From a checkpoint of a small transformer trained on Wikipedia: normalized queries and keys.
MLP neurons of a small language model. Each row is named by its layer, matrix (up: input weights; down: output weights) and neuron, and shows model dimensions 64-191. Each number is 200 + 20 x the weight over its row's rms, rounded and kept within 0 to 999.
After each neuron's rows, "fires on" lists the tokens most often at its 100 highest values on Wikipedia text that the model never trained on. A number after a token or word is its count.

L3.up578,211,212,179,209,230,213,196,209,176,255,199,204,205,218,162,194,236,219,182,197,226,189,203,166,195,219,201,170,183,231,182,199,204,215,181,216,192,182,216,157,207,200,225,205,236,213,201,171,187,236,210,209,216,215,240,176,200,198,197,215,247,173,205,174,208,214,198,186,206,200,212,196,218,201,226,171,229,251,184,197,212,207,175,173,194,223,211,201,220,177,216,193,196,165,189,210,236,211,202,209,180,165,222,184,208,203,217,170,218,232,202,189,225,203,190,185,218,216,221,211,207,183,201,182,194,205,225,211
L3.down578,217,213,190,240,184,215,195,191,209,192,189,196,224,225,243,193,215,199,194,191,191,191,205,232,204,212,217,200,160,170,190,222,232,161,203,197,173,199,174,211,179,155,194,218,203,193,171,237,209,184,184,186,188,205,198,198,226,205,212,187,178,196,206,245,239,189,213,234,217,222,229,218,204,192,200,177,189,163,206,220,181,227,201,193,217,167,162,208,203,209,217,205,195,196,192,188,207,187,191,249,174,196,205,188,223,190,179,243,193,188,181,216,194,233,171,212,201,202,199,236,188,218,238,200,147,225,191,191
fires on: "| " 64, "- " 20, "re" 8, "des" 5

L3.up631,206,229,171,162,220,204,205,182,155,202,204,189,184,238,191,203,206,226,203,212,199,211,213,203,220,210,213,177,191,192,160,218,200,210,169,183,222,218,189,177,216,193,199,212,187,206,221,194,222,232,178,194,188,186,207,183,196,164,184,220,243,187,248,226,196,197,216,238,208,193,189,205,203,219,203,201,184,193,220,166,181,219,197,198,243,184,146,239,210,170,170,200,184,230,231,185,190,189,219,195,172,202,214,206,211,215,172,204,206,229,218,208,206,202,197,143,226,192,230,177,200,196,194,249,194,196,222,204
L3.down631,165,182,189,187,171,186,210,183,209,220,209,194,202,204,169,206,185,187,180,239,185,227,184,192,170,173,205,186,237,188,169,213,231,199,165,205,203,209,219,173,211,188,200,208,202,230,168,199,225,190,245,179,200,203,169,206,183,161,199,219,228,206,212,207,224,184,187,200,236,205,213,185,217,198,214,186,201,213,222,224,195,189,203,191,191,223,189,201,193,201,178,176,178,177,176,198,219,203,219,196,183,217,226,163,213,207,174,172,146,199,201,207,193,219,173,173,213,188,203,181,229,200,218,225,198,177,221,160
fires on: "dis" 52, "Cas" 12, "Dis" 11, "acc" 9, "cas" 8, "os" 5

L4.up300,188,190,198,215,192,221,205,187,197,183,209,180,204,210,209,215,190,195,194,212,206,205,200,190,189,247,236,194,170,229,198,206,205,257,205,174,211,183,188,197,222,210,228,223,193,251,222,232,195,212,206,214,201,188,196,202,228,205,209,207,206,194,205,151,179,183,236,203,177,209,194,199,179,179,227,190,241,238,235,223,195,187,176,191,193,216,171,238,213,209,199,226,167,208,216,200,237,200,188,189,197,207,197,180,195,188,234,185,198,204,178,201,193,186,172,202,190,184,219,155,167,185,181,203,184,182,211,221
L4.down300,216,183,182,194,182,190,234,191,223,178,207,192,229,219,176,201,207,194,209,183,216,218,181,186,213,198,207,166,213,171,176,221,188,240,201,238,204,176,188,153,206,223,213,199,199,202,173,192,179,186,177,189,202,212,199,163,166,169,177,201,182,175,220,229,183,219,181,193,182,210,212,184,207,203,183,173,172,192,162,214,195,214,209,227,176,158,194,188,232,180,216,201,188,185,195,184,175,169,218,199,194,183,183,181,163,214,212,197,234,194,210,197,189,221,227,197,206,223,178,238,191,194,178,191,230,198,210,219
fires on: "iv" 35, "hum" 12, "ad " 9, "p" 6, "Hum" 5

L4.up445,171,217,203,215,229,221,228,204,211,199,224,205,198,200,223,198,207,183,193,208,242,233,213,191,230,219,214,179,196,204,198,189,184,202,191,193,208,176,193,222,214,186,200,216,211,196,184,174,184,192,238,179,225,218,230,207,211,182,196,202,205,211,216,196,188,209,210,171,186,211,194,208,204,195,209,210,210,199,193,177,186,179,236,220,209,216,202,211,260,193,167,256,204,217,176,190,183,223,232,209,173,223,253,192,190,243,209,148,166,215,198,179,212,216,173,231,199,228,206,229,189,178,188,183,177,195,230,211
L4.down445,209,182,246,170,204,223,215,222,254,153,182,172,215,214,201,210,215,207,191,194,223,223,159,167,200,195,226,204,207,169,171,214,209,200,195,200,203,196,206,140,215,215,212,196,174,189,206,171,196,216,226,198,192,227,207,241,202,170,161,216,189,191,195,196,173,195,209,203,195,189,214,191,194,202,223,186,187,207,191,212,205,232,197,189,208,201,170,193,178,194,223,219,222,186,223,170,188,215,219,190,216,181,202,215,216,190,179,214,206,202,168,171,180,222,227,177,218,193,189,181,191,172,173,210,228,192,186,197
fires on: "hum" 17, "cell" 10, "Asi" 9, "s " 9, "Hum" 6

L4.up343,241,231,188,187,199,198,186,186,230,198,224,221,191,199,197,192,236,230,212,199,185,186,183,199,214,170,183,182,186,212,198,194,208,192,203,178,219,200,211,211,198,211,162,191,186,230,194,214,185,166,177,212,202,210,177,214,210,190,207,232,217,202,170,226,230,215,199,194,189,141,197,196,186,206,181,183,204,214,247,182,252,206,169,216,168,233,207,183,161,206,217,189,172,222,168,183,220,199,216,205,189,178,219,181,201,215,173,207,203,176,186,206,203,206,228,197,222,166,224,209,204,191,213,181,239,199,224,206
L4.down343,172,177,169,217,210,202,184,212,179,254,203,225,196,202,160,233,202,158,191,195,165,221,225,216,178,197,226,211,173,180,206,189,222,206,183,177,177,245,193,201,153,233,210,213,183,147,189,200,211,165,168,219,200,186,229,227,193,203,213,233,204,218,205,220,205,201,202,198,208,211,170,204,205,173,201,194,198,185,198,198,169,220,233,164,181,184,205,202,213,195,219,226,196,195,238,217,205,205,198,193,196,210,201,164,181,196,216,184,201,225,203,198,183,215,185,192,170,238,205,191,192,185,194,175,205,236,169,191
fires on: ") " 21, "tic" 8, "ot" 7, "for " 5, "s " 5, "P" 5

L3.up582,198,208,201,210,205,231,217,164,193,224,173,203,202,214,193,221,186,212,202,216,181,213,178,223,227,197,179,206,198,185,250,199,218,207,154,198,198,180,186,210,231,220,203,195,209,198,208,213,228,183,192,216,187,185,167,213,204,173,223,192,222,182,215,174,212,222,205,188,195,207,211,184,191,221,204,204,232,190,235,173,194,173,195,193,214,199,190,182,175,186,215,174,216,215,209,196,201,187,154,190,187,204,201,202,209,198,136,213,209,172,187,125,209,200,203,234,189,217,204,216,188,204,184,210,203,188,237,228
L3.down582,233,213,211,151,196,174,191,180,193,207,200,200,219,212,199,238,198,210,201,200,240,220,216,228,206,179,188,190,178,193,186,221,201,221,191,198,183,205,190,241,211,197,198,232,199,197,212,217,201,210,229,219,205,213,208,208,174,197,199,204,209,189,217,166,222,202,192,207,217,221,182,184,250,210,181,194,203,188,187,251,195,208,203,205,160,216,198,187,196,202,181,205,172,202,230,207,181,134,201,205,196,232,219,186,199,235,181,218,184,175,213,171,179,182,201,204,190,207,190,217,207,176,218,211,192,167,219,182
fires on: "| " 31, "of " 10, ". " 7, "age " 6

L3.up112,187,207,197,212,198,178,170,226,194,205,207,172,188,216,198,209,205,197,199,237,189,182,176,222,196,187,186,202,197,201,205,184,191,232,191,174,187,205,190,188,233,225,206,196,188,228,186,216,182,220,217,214,180,204,220,186,201,156,193,189,203,224,200,210,173,253,198,166,207,215,204,185,188,226,190,187,232,207,247,198,183,190,229,205,178,213,193,201,167,224,211,199,184,212,173,187,176,207,181,174,201,218,202,219,163,231,179,183,208,231,184,153,203,190,226,239,171,188,185,187,217,206,178,196,179,192,230,211
L3.down112,214,184,178,161,191,188,195,220,184,226,206,222,196,229,214,223,198,214,187,204,180,212,223,188,192,163,156,215,187,210,213,195,178,206,198,169,173,189,219,228,183,204,230,231,221,211,235,214,190,194,191,210,205,167,164,199,185,211,196,215,212,171,208,194,217,187,171,220,242,225,201,210,211,208,212,177,191,223,198,206,187,231,203,163,209,200,193,204,191,164,198,185,230,189,196,223,228,193,205,218,160,171,171,193,212,192,186,222,208,198,191,187,177,197,235,197,196,181,218,202,184,204,189,210,150,208,194,181
fires on: "his " 19, "ing " 14, "of " 13, ". " 12, "er" 8, "age " 6

L4.up243,230,180,206,203,186,175,253,178,220,201,186,201,200,208,202,198,183,190,202,227,210,211,206,144,217,197,170,188,173,181,202,236,178,204,187,208,184,207,200,169,215,212,171,210,224,184,207,179,194,223,202,160,188,230,201,199,181,182,167,202,188,191,202,172,186,208,187,211,187,189,178,215,194,188,166,213,213,195,183,182,201,187,181,200,199,188,191,166,210,200,203,239,204,201,243,215,172,175,185,197,189,170,253,207,198,199,217,203,190,198,157,211,205,210,189,189,194,179,213,215,224,201,224,203,191,208,207,174
L4.down243,174,197,171,213,170,175,169,196,204,158,207,189,186,197,233,210,226,195,173,203,189,183,199,215,183,209,204,214,256,179,193,191,188,185,207,220,191,185,205,171,180,188,220,180,201,236,178,195,218,174,186,242,216,200,191,185,194,231,197,196,175,229,185,210,239,227,195,207,189,207,201,187,218,171,225,184,173,234,182,243,173,249,169,191,225,217,212,197,171,228,214,203,198,215,204,174,225,186,224,223,223,213,188,187,199,226,189,210,221,184,195,197,218,212,195,224,221,202,195,185,214,223,157,193,148,217,210,196
fires on: ", " 38, "; " 32, "but " 16, "/ " 6

L3.up730,207,189,217,247,199,209,191,184,190,192,233,194,186,230,232,179,199,215,178,173,222,207,185,215,226,226,192,189,208,201,211,212,227,174,204,183,213,197,180,217,217,195,192,205,223,209,221,196,222,193,194,246,206,238,194,202,179,204,161,200,211,183,193,195,192,196,207,202,228,166,222,196,219,211,193,180,201,189,206,204,239,190,216,193,172,191,192,238,209,188,226,171,235,249,180,208,192,227,190,193,192,207,228,171,194,237,214,185,213,195,217,209,159,188,190,197,211,213,205,199,193,171,177,174,174,194,256,198
L3.down730,200,235,185,186,224,206,223,186,196,181,220,204,191,216,182,193,216,186,204,199,188,226,192,196,172,148,203,175,189,182,197,182,193,185,180,187,189,197,235,213,167,197,195,206,186,186,200,234,185,231,175,238,169,215,189,230,161,189,192,198,192,202,173,226,188,210,215,160,220,171,202,215,199,176,196,222,144,212,192,186,207,202,188,183,175,210,218,182,224,183,170,185,196,178,194,199,195,214,251,159,179,201,168,187,191,170,189,230,191,188,207,202,185,218,175,251,186,177,197,191,203,153,253,193,224,210,174,152
fires on: ": " 41, "', " 13, "9" 8, "): " 5, "8" 4, "5" 4

L4.up558,173,230,203,189,218,170,179,240,203,202,193,171,207,203,173,182,203,208,183,173,196,181,226,166,203,228,220,212,149,220,221,195,207,154,183,226,206,218,236,194,215,167,222,173,186,231,172,197,227,189,199,200,182,216,214,207,207,221,207,227,180,173,206,190,192,213,156,220,197,243,199,221,189,233,209,199,230,213,229,206,216,174,217,242,194,215,176,206,231,193,174,206,195,175,174,189,265,219,197,192,175,218,185,200,181,184,218,215,167,210,200,190,195,223,219,197,217,184,244,209,183,193,201,183,187,188,209,219
L4.down558,234,168,231,232,140,219,209,202,183,184,196,212,239,189,171,211,185,196,212,187,207,197,182,151,197,213,171,200,193,225,238,192,178,227,215,160,229,186,204,205,167,230,196,169,192,213,215,204,181,209,200,204,221,218,215,204,205,211,178,176,236,208,204,155,179,225,176,185,193,186,207,184,210,179,200,216,155,207,193,199,175,203,179,157,240,212,216,137,205,205,217,190,204,196,215,217,218,193,176,214,173,226,237,177,218,215,195,209,179,186,180,223,208,180,202,217,195,207,201,205,218,183,212,217,220,199,203,190
fires on: "e" 29, "a" 14, "le" 11, "ce" 9, "es" 7

L6.up618,220,182,210,194,197,199,200,196,208,247,225,213,198,167,210,224,188,201,209,186,252,193,175,198,239,198,231,179,202,201,207,214,194,189,176,222,177,172,173,178,205,165,184,208,185,183,197,227,179,202,188,203,196,188,220,179,209,199,186,235,204,208,196,191,235,180,218,242,202,211,180,191,168,162,202,222,162,215,207,172,203,187,165,176,200,208,229,187,204,206,170,230,217,173,202,237,211,183,187,186,213,178,220,213,191,195,238,217,190,189,220,203,172,186,197,188,217,203,212,186,187,179,212,204,163,197,223,178
L6.down618,160,174,174,214,238,174,206,194,183,196,206,182,193,242,191,189,216,183,206,209,207,191,195,194,169,179,185,194,191,178,208,213,181,207,203,219,200,178,208,200,206,226,225,168,156,207,204,191,192,220,234,190,226,204,195,188,204,194,218,193,195,201,208,176,227,205,187,153,199,185,221,193,212,236,205,188,171,179,208,207,176,215,217,231,214,227,179,215,206,211,172,175,207,233,179,193,189,185,224,218,212,200,192,201,194,232,166,195,217,224,194,189,219,211,212,189,164,212,189,227,181,219,182,243,218,186,155,203
fires on: ", " 72, ") " 7, "—" 5, "— " 4, "\n" 4

L3.up451,208,203,193,208,209,210,181,204,208,215,231,210,215,195,195,193,207,201,186,190,187,187,180,201,214,207,233,197,204,191,166,190,170,205,195,205,223,181,206,179,215,205,205,198,201,256,207,192,171,191,168,182,190,207,205,213,203,184,196,177,225,200,166,179,201,195,220,202,232,217,167,225,189,208,219,195,202,210,240,214,168,194,207,186,166,173,175,231,204,190,208,202,162,190,179,230,192,176,187,186,183,228,176,170,222,200,198,191,232,249,212,159,190,178,218,178,185,212,204,204,164,227,203,206,228,200,246,217
L3.down451,216,181,188,205,231,216,232,192,194,216,188,196,214,202,158,236,225,211,192,205,190,215,223,174,213,189,179,195,220,205,248,201,203,211,173,227,183,197,247,182,195,206,192,209,226,180,234,200,176,191,186,208,225,198,205,194,186,216,202,195,198,224,212,185,261,231,169,184,201,210,208,179,215,190,236,193,187,195,199,197,209,170,238,204,207,209,201,197,226,210,205,219,215,222,192,186,190,230,202,206,176,161,212,210,194,195,189,207,188,221,205,205,204,183,210,175,179,220,172,217,198,161,192,186,185,177,173,164
fires on: "of " 23, "ing " 17, "ed " 10, "ate " 8, "established " 5

L9.up321,209,186,217,211,202,216,196,168,183,198,167,180,163,201,221,194,175,203,220,174,205,211,220,206,176,238,217,210,194,233,212,196,193,213,133,209,194,193,195,215,198,220,220,178,188,204,202,210,182,206,193,227,194,177,207,188,220,189,164,190,200,185,200,238,198,212,198,214,205,165,185,195,184,175,187,199,178,189,181,177,233,226,172,242,216,197,200,228,161,211,196,186,165,210,249,169,182,198,200,211,193,217,215,187,212,213,213,205,183,165,159,209,169,207,216,209,194,178,167,196,215,200,224,206,205,178,210,191
L9.down321,216,229,198,188,179,157,216,187,162,213,191,206,206,185,183,186,177,190,211,184,235,154,213,223,161,227,219,185,203,228,180,199,202,205,188,196,225,219,197,190,212,184,209,202,177,196,213,173,218,235,226,235,194,199,221,187,212,247,164,166,215,228,177,203,190,205,175,211,185,196,240,217,215,189,216,183,220,179,182,185,213,222,218,219,206,190,200,198,199,227,222,180,199,154,199,228,180,176,191,190,219,184,225,203,219,187,191,201,194,236,168,196,191,193,204,197,189,217,195,223,173,218,230,212,229,236,226,201
fires on: "r" 15, "tr" 8, "id" 8, "Tr" 8, "ed" 7, "od" 5

L6.up655,182,223,214,186,214,216,205,194,167,219,246,229,181,200,211,198,207,189,206,209,217,191,200,172,173,181,164,182,186,193,219,197,192,233,174,158,197,220,215,186,194,190,229,174,172,200,200,202,153,236,205,213,170,188,161,189,170,194,165,203,174,171,197,200,209,204,193,219,200,229,230,178,218,173,215,210,189,193,183,202,252,226,182,212,207,239,212,176,170,241,199,244,203,190,172,179,207,222,245,193,216,211,201,210,190,180,195,197,221,168,216,214,209,215,198,215,203,209,194,215,174,213,186,188,185,225,233,181
L6.down655,189,210,191,181,166,223,200,166,192,196,224,198,180,187,188,190,196,183,217,181,207,215,185,210,205,204,192,213,184,212,189,197,193,228,187,220,213,228,172,173,199,197,202,206,218,189,197,182,179,174,201,180,174,177,163,219,153,213,216,221,224,206,169,167,200,210,202,177,199,217,183,197,201,205,218,192,198,200,231,198,212,165,233,212,210,223,202,194,228,172,204,198,190,195,216,240,192,205,200,210,216,196,178,198,176,181,216,163,224,174,218,222,185,187,221,217,201,217,191,198,189,225,175,235,177,202,216,207
fires on: "gr" 52, "ar" 15, "arch" 7, "and " 5, "Gr" 5, "ab" 4

L5.up475,202,192,182,200,182,228,206,201,206,211,224,179,218,221,202,220,221,176,186,242,220,184,211,193,223,203,215,215,210,198,197,170,219,169,180,221,200,195,217,173,216,215,174,185,205,214,184,207,206,236,196,199,220,222,213,161,214,199,180,158,208,209,173,235,163,209,231,196,170,207,219,195,166,220,193,222,157,201,209,177,203,191,175,198,203,208,202,200,257,208,198,210,176,210,201,220,163,195,205,218,216,193,212,204,212,193,203,175,194,218,202,198,221,191,195,206,211,227,218,207,210,182,193,213,197,244,224,226
L5.down475,238,201,180,211,228,196,219,179,204,193,183,207,189,202,205,183,226,176,198,188,191,163,172,193,181,190,167,203,183,201,208,234,190,186,191,157,169,208,200,232,207,180,217,228,190,183,192,232,207,143,215,196,198,222,169,211,195,229,192,220,171,193,204,203,212,225,210,225,258,186,211,186,217,168,196,162,220,189,188,209,185,218,211,216,199,203,206,201,180,194,176,193,172,205,162,148,223,209,214,184,169,189,196,187,177,175,216,248,191,214,216,212,204,203,210,202,162,161,189,196,199,197,198,204,223,173,193,202
fires on: "| " 32, "\"" 15, "of " 12, "– " 7, "- " 7, ": " 4

L6.up637,183,222,182,220,237,208,211,189,202,190,222,224,202,195,211,190,227,215,228,224,213,192,206,202,217,199,229,216,220,188,196,199,202,201,215,190,175,176,241,175,167,204,237,175,204,208,191,170,183,187,189,177,163,189,186,214,159,184,233,211,203,194,215,209,207,228,191,228,211,201,215,221,207,220,205,196,177,231,196,197,218,177,195,206,165,232,213,218,184,184,210,233,204,232,193,223,216,240,212,228,221,200,214,211,175,168,192,199,199,220,175,198,229,226,157,160,190,206,213,163,221,213,185,178,164,179,218,189
L6.down637,164,226,210,195,203,197,205,179,200,179,208,221,154,158,205,194,202,197,173,188,210,215,210,204,222,235,209,173,205,195,199,193,232,192,175,221,196,219,206,214,206,210,176,230,210,155,203,194,193,180,209,204,206,195,222,198,191,163,216,185,199,190,189,192,198,206,169,191,180,221,157,163,189,220,187,196,220,182,209,184,204,187,228,212,213,183,206,196,209,225,194,225,235,200,213,199,211,221,187,201,187,198,202,211,184,179,214,189,229,181,217,219,201,188,242,196,225,192,242,185,209,231,186,182,173,181,205,202
fires on: "ar" 18, "u" 16, "ug" 16, "and " 6

L3.up258,159,190,205,203,222,187,238,191,186,189,220,210,205,182,243,216,211,240,190,213,239,209,205,189,190,180,171,208,193,192,224,228,174,202,197,208,193,206,210,220,213,161,198,194,188,195,228,202,190,230,164,201,187,212,217,201,202,225,228,232,234,213,188,203,202,206,189,205,232,199,181,212,211,201,185,181,172,177,213,208,198,177,189,194,190,172,223,214,206,204,173,223,223,206,191,203,221,182,221,194,194,200,177,225,210,203,147,151,200,211,200,186,215,216,182,141,211,211,182,196,187,212,196,219,183,207,189,143
L3.down258,149,161,208,201,260,181,187,204,226,199,208,199,182,193,196,204,215,233,226,218,169,159,212,152,194,191,201,195,219,180,230,204,187,172,225,205,206,225,210,167,218,242,217,171,218,205,217,178,190,169,206,189,220,180,198,204,185,188,220,189,177,199,189,195,242,200,199,201,173,220,212,181,172,202,198,212,198,213,192,215,147,207,179,187,196,189,158,199,206,228,202,203,182,228,186,166,212,210,186,220,196,216,230,235,215,184,183,189,219,178,232,222,171,212,198,213,182,207,177,194,175,203,203,181,242,165,177,212
fires on: "; " 73, ", " 18, "); " 9

L3.up180,177,233,173,220,191,244,193,186,183,183,196,207,176,184,217,207,210,215,188,200,189,198,192,238,228,220,199,231,199,225,225,197,232,209,172,230,201,178,186,204,212,217,198,201,192,216,176,185,198,170,207,170,194,209,185,203,210,179,176,194,229,182,208,165,215,190,214,182,235,203,210,231,224,211,214,198,206,185,205,156,191,195,195,219,216,209,195,201,181,212,213,215,219,212,227,225,223,190,184,177,219,215,195,163,197,230,198,171,223,208,199,200,225,205,216,203,205,192,203,183,189,210,178,178,205,232,215,205
L3.down180,173,155,214,180,219,189,184,198,190,170,248,218,210,199,171,201,201,195,230,232,218,224,215,214,195,180,181,166,167,179,197,201,174,210,223,155,202,178,179,205,211,196,185,227,194,196,191,209,223,196,191,233,173,223,213,216,179,184,187,197,241,201,183,171,187,182,225,215,189,198,229,164,240,200,174,220,199,246,169,203,186,200,202,186,210,185,189,193,194,195,192,220,201,197,188,243,216,180,182,214,159,184,241,215,226,180,196,219,170,156,200,221,198,216,217,211,207,211,186,203,234,221,207,204,203,186,200,206
fires on: "os" 20, "Op" 13, "most " 12, "State " 9, "us" 8

L3.up198,200,193,207,193,245,193,203,182,177,180,184,226,191,210,200,218,211,238,177,210,221,187,228,204,202,239,207,196,189,240,201,185,220,209,189,179,184,202,171,209,195,202,204,191,178,214,199,181,180,198,224,221,212,198,179,218,226,216,151,216,199,145,194,224,202,207,190,199,208,187,195,205,176,191,145,198,246,191,223,185,185,227,192,217,247,228,213,213,196,181,207,235,253,213,215,200,206,196,222,235,213,203,190,220,221,209,230,203,219,164,202,197,174,178,219,208,205,208,218,219,207,218,213,222,187,184,217,192
L3.down198,145,213,208,196,188,217,202,229,220,195,191,213,174,180,181,187,202,231,179,205,194,211,215,197,159,198,217,198,189,196,209,205,196,206,218,208,194,231,214,185,176,192,202,196,201,218,200,187,229,186,185,206,170,204,180,226,190,241,167,207,197,195,196,245,196,182,202,188,198,196,193,165,188,213,207,179,222,191,156,238,198,230,187,231,226,182,182,218,198,205,215,219,173,221,202,196,197,228,248,208,205,225,201,210,202,211,202,188,184,186,138,187,192,195,204,205,171,211,161,223,191,192,174,180,194,211,206,175
fires on: "tr" 59, "Tr" 30, "==" 9

L5.up278,207,234,221,181,216,257,174,214,204,194,201,198,174,216,218,198,173,184,201,230,208,209,154,214,203,190,206,203,206,199,194,199,194,230,195,224,188,220,217,181,203,195,201,177,195,154,175,203,164,237,175,188,223,225,194,198,240,191,185,226,179,203,234,222,169,203,218,202,205,141,162,217,204,222,172,187,186,214,239,192,211,186,194,199,189,188,208,206,208,232,228,194,167,231,201,226,185,183,209,171,212,195,188,207,204,215,206,211,235,195,202,181,214,216,198,182,204,233,219,196,215,196,199,201,146,192,230,208
L5.down278,174,195,256,222,174,200,206,168,198,230,186,172,173,180,151,216,159,177,198,164,204,184,196,219,218,199,209,219,199,177,194,168,213,202,224,208,206,195,210,191,181,185,211,173,206,232,235,201,163,170,214,187,205,244,217,229,205,210,277,188,194,203,170,239,233,209,215,175,189,204,202,205,175,191,189,174,189,211,169,195,216,213,225,206,206,212,182,193,220,213,224,225,181,228,214,187,178,214,206,198,182,216,225,233,194,213,197,205,216,196,208,177,213,202,195,203,208,203,180,249,197,190,199,179,200,228,188,201
fires on: "ing " 17, "at " 12, "ur" 7, "cep" 7, "il" 7, "el" 5

L9.up553,190,216,211,201,183,224,211,209,183,241,214,190,204,194,163,225,188,202,159,199,200,225,187,215,165,230,231,215,189,239,189,180,211,198,169,157,198,193,201,186,190,214,214,181,222,168,204,188,210,207,197,197,182,171,151,188,209,183,214,213,195,204,218,203,245,181,235,221,187,204,201,202,196,221,216,181,201,202,211,179,217,229,178,214,216,164,232,200,181,212,169,207,178,195,226,210,211,192,174,191,190,231,215,164,256,226,181,191,184,201,200,212,229,228,205,184,195,171,200,176,192,185,224,194,163,203,215,222
L9.down553,228,181,184,224,213,173,223,181,181,194,204,214,193,203,175,191,217,230,198,216,185,249,222,210,202,214,207,185,200,177,204,197,199,198,206,163,207,238,166,228,208,193,226,185,233,176,191,207,199,214,204,212,204,178,217,178,203,155,210,187,234,211,166,199,201,180,230,190,225,190,208,211,219,225,226,198,202,228,231,201,223,194,226,197,213,223,171,198,176,191,214,170,155,196,189,169,238,199,198,246,249,202,231,189,224,201,175,207,223,199,220,202,228,192,202,213,206,201,196,192,199,149,217,199,230,202,230,178
fires on: "dis" 38, "ak" 10, "us" 5, "Ros" 5, "os" 5, "res" 4

L3.up391,189,181,220,170,190,192,160,195,198,194,201,192,215,228,192,196,219,191,210,212,185,188,205,214,208,218,198,234,173,208,181,226,188,212,215,231,203,198,178,199,194,248,206,169,205,242,164,172,201,214,194,203,197,180,157,231,223,206,188,207,185,195,228,193,206,213,201,187,223,207,214,221,190,181,171,227,192,224,252,228,194,236,176,190,205,225,228,186,202,192,232,251,177,228,180,195,182,178,205,179,192,218,170,214,168,191,181,184,206,166,216,193,213,205,168,169,222,215,190,170,195,201,197,218,230,211,198,217
L3.down391,198,207,182,205,223,186,208,194,223,189,185,182,249,185,208,201,195,172,222,184,168,216,191,145,171,182,218,177,189,185,200,206,236,204,215,232,199,211,163,177,180,212,181,167,241,206,231,225,189,201,204,210,187,197,213,213,187,234,169,159,218,231,233,211,196,212,201,247,171,210,174,192,201,218,186,216,236,236,164,178,193,180,213,191,176,200,177,190,183,196,220,185,216,209,227,184,175,236,167,200,198,205,190,202,210,219,220,234,188,205,203,200,203,195,213,180,200,188,232,203,214,197,177,191,186,224,211,196
fires on: "er " 19, "early " 18, "Early " 10, "other " 9, "e " 7

L4.up380,212,242,143,188,215,171,193,209,176,219,188,175,189,202,164,194,222,162,196,187,195,177,187,203,223,184,204,200,183,198,194,194,179,233,190,204,216,236,204,203,186,173,246,197,209,221,183,205,216,239,182,195,244,254,216,204,190,242,188,207,184,224,188,189,193,210,213,245,186,195,184,205,191,198,181,136,204,215,206,193,209,193,161,186,180,200,219,206,179,178,202,210,211,206,162,207,208,180,192,184,189,229,203,207,211,237,209,181,212,181,230,199,191,208,225,196,241,206,226,201,182,170,220,189,164,215,213,186
L4.down380,207,203,212,167,236,201,192,240,181,209,172,194,207,191,191,191,182,217,197,196,208,185,201,206,221,212,205,189,215,203,184,215,186,238,212,207,210,165,214,202,207,211,202,171,239,174,157,195,174,186,206,214,218,161,243,201,229,169,193,191,216,179,216,181,179,207,213,141,186,197,209,193,217,192,206,216,163,212,195,180,202,199,227,218,186,207,241,156,220,198,227,196,177,217,207,203,174,165,200,223,183,167,181,192,211,173,169,202,179,203,214,195,217,208,186,166,187,202,171,164,204,223,196,170,183,195,213,171
fires on: "at " 17, "about " 9, "over " 8, "At " 8, "amp" 7, "ff" 7

L5.up488,213,191,217,208,198,203,199,187,209,202,238,184,189,205,232,200,207,194,211,200,207,201,209,180,227,177,201,197,189,223,215,197,174,207,209,208,200,207,215,243,186,185,208,159,198,218,180,193,202,180,212,219,232,193,203,226,196,214,229,232,193,156,190,186,229,183,182,248,221,204,212,240,205,181,198,184,210,180,207,189,220,191,191,182,151,170,180,184,188,213,190,220,201,239,181,180,210,151,202,204,231,180,186,194,209,245,201,176,237,219,161,215,202,202,178,202,220,170,181,180,185,204,197,228,187,181,239,222
L5.down488,207,208,216,194,205,160,228,199,195,205,203,211,194,187,207,201,201,211,217,188,169,221,226,206,207,207,179,183,167,184,190,202,176,213,152,186,187,181,173,175,189,209,178,226,244,193,235,226,209,212,178,190,193,214,213,187,213,192,215,205,211,206,201,217,162,229,234,184,167,167,218,171,190,195,174,206,200,230,178,229,200,233,202,189,221,198,196,193,220,171,208,171,175,200,180,199,198,213,186,182,152,210,195,207,179,140,178,185,201,213,235,201,164,237,187,191,153,210,193,183,207,216,200,190,231,201,221,177
fires on: ", " 77, "and " 18

L5.up118,172,200,216,205,218,212,203,214,179,183,212,171,203,179,233,197,156,217,219,212,249,181,218,204,196,180,189,213,186,230,221,185,188,209,205,217,238,227,226,163,219,181,215,198,189,225,199,173,171,208,187,226,193,198,215,207,213,223,184,229,211,181,191,202,211,172,197,213,188,234,179,171,207,195,171,189,199,168,218,168,186,181,213,199,181,173,199,176,193,223,176,227,193,230,196,220,183,172,192,199,226,190,212,244,218,199,210,186,209,227,177,205,187,198,129,175,206,211,224,188,206,185,184,205,182,216,207,212
L5.down118,183,158,169,166,228,187,197,205,226,169,211,225,172,214,195,186,231,205,195,217,203,199,204,202,176,185,161,183,211,215,234,230,227,181,183,208,199,203,187,189,183,205,220,145,211,186,203,216,190,178,199,214,215,193,194,211,218,233,206,203,174,222,224,199,219,229,199,226,187,176,182,187,188,164,206,227,186,207,173,214,188,215,157,190,203,203,187,215,228,225,224,200,174,204,195,209,232,179,204,201,208,225,202,195,217,177,172,177,213,176,192,169,191,220,202,189,185,191,184,211,175,213,212,170,228,206,168,205
fires on: ", " 41, "and " 24, "; " 11, ") " 11, "', " 5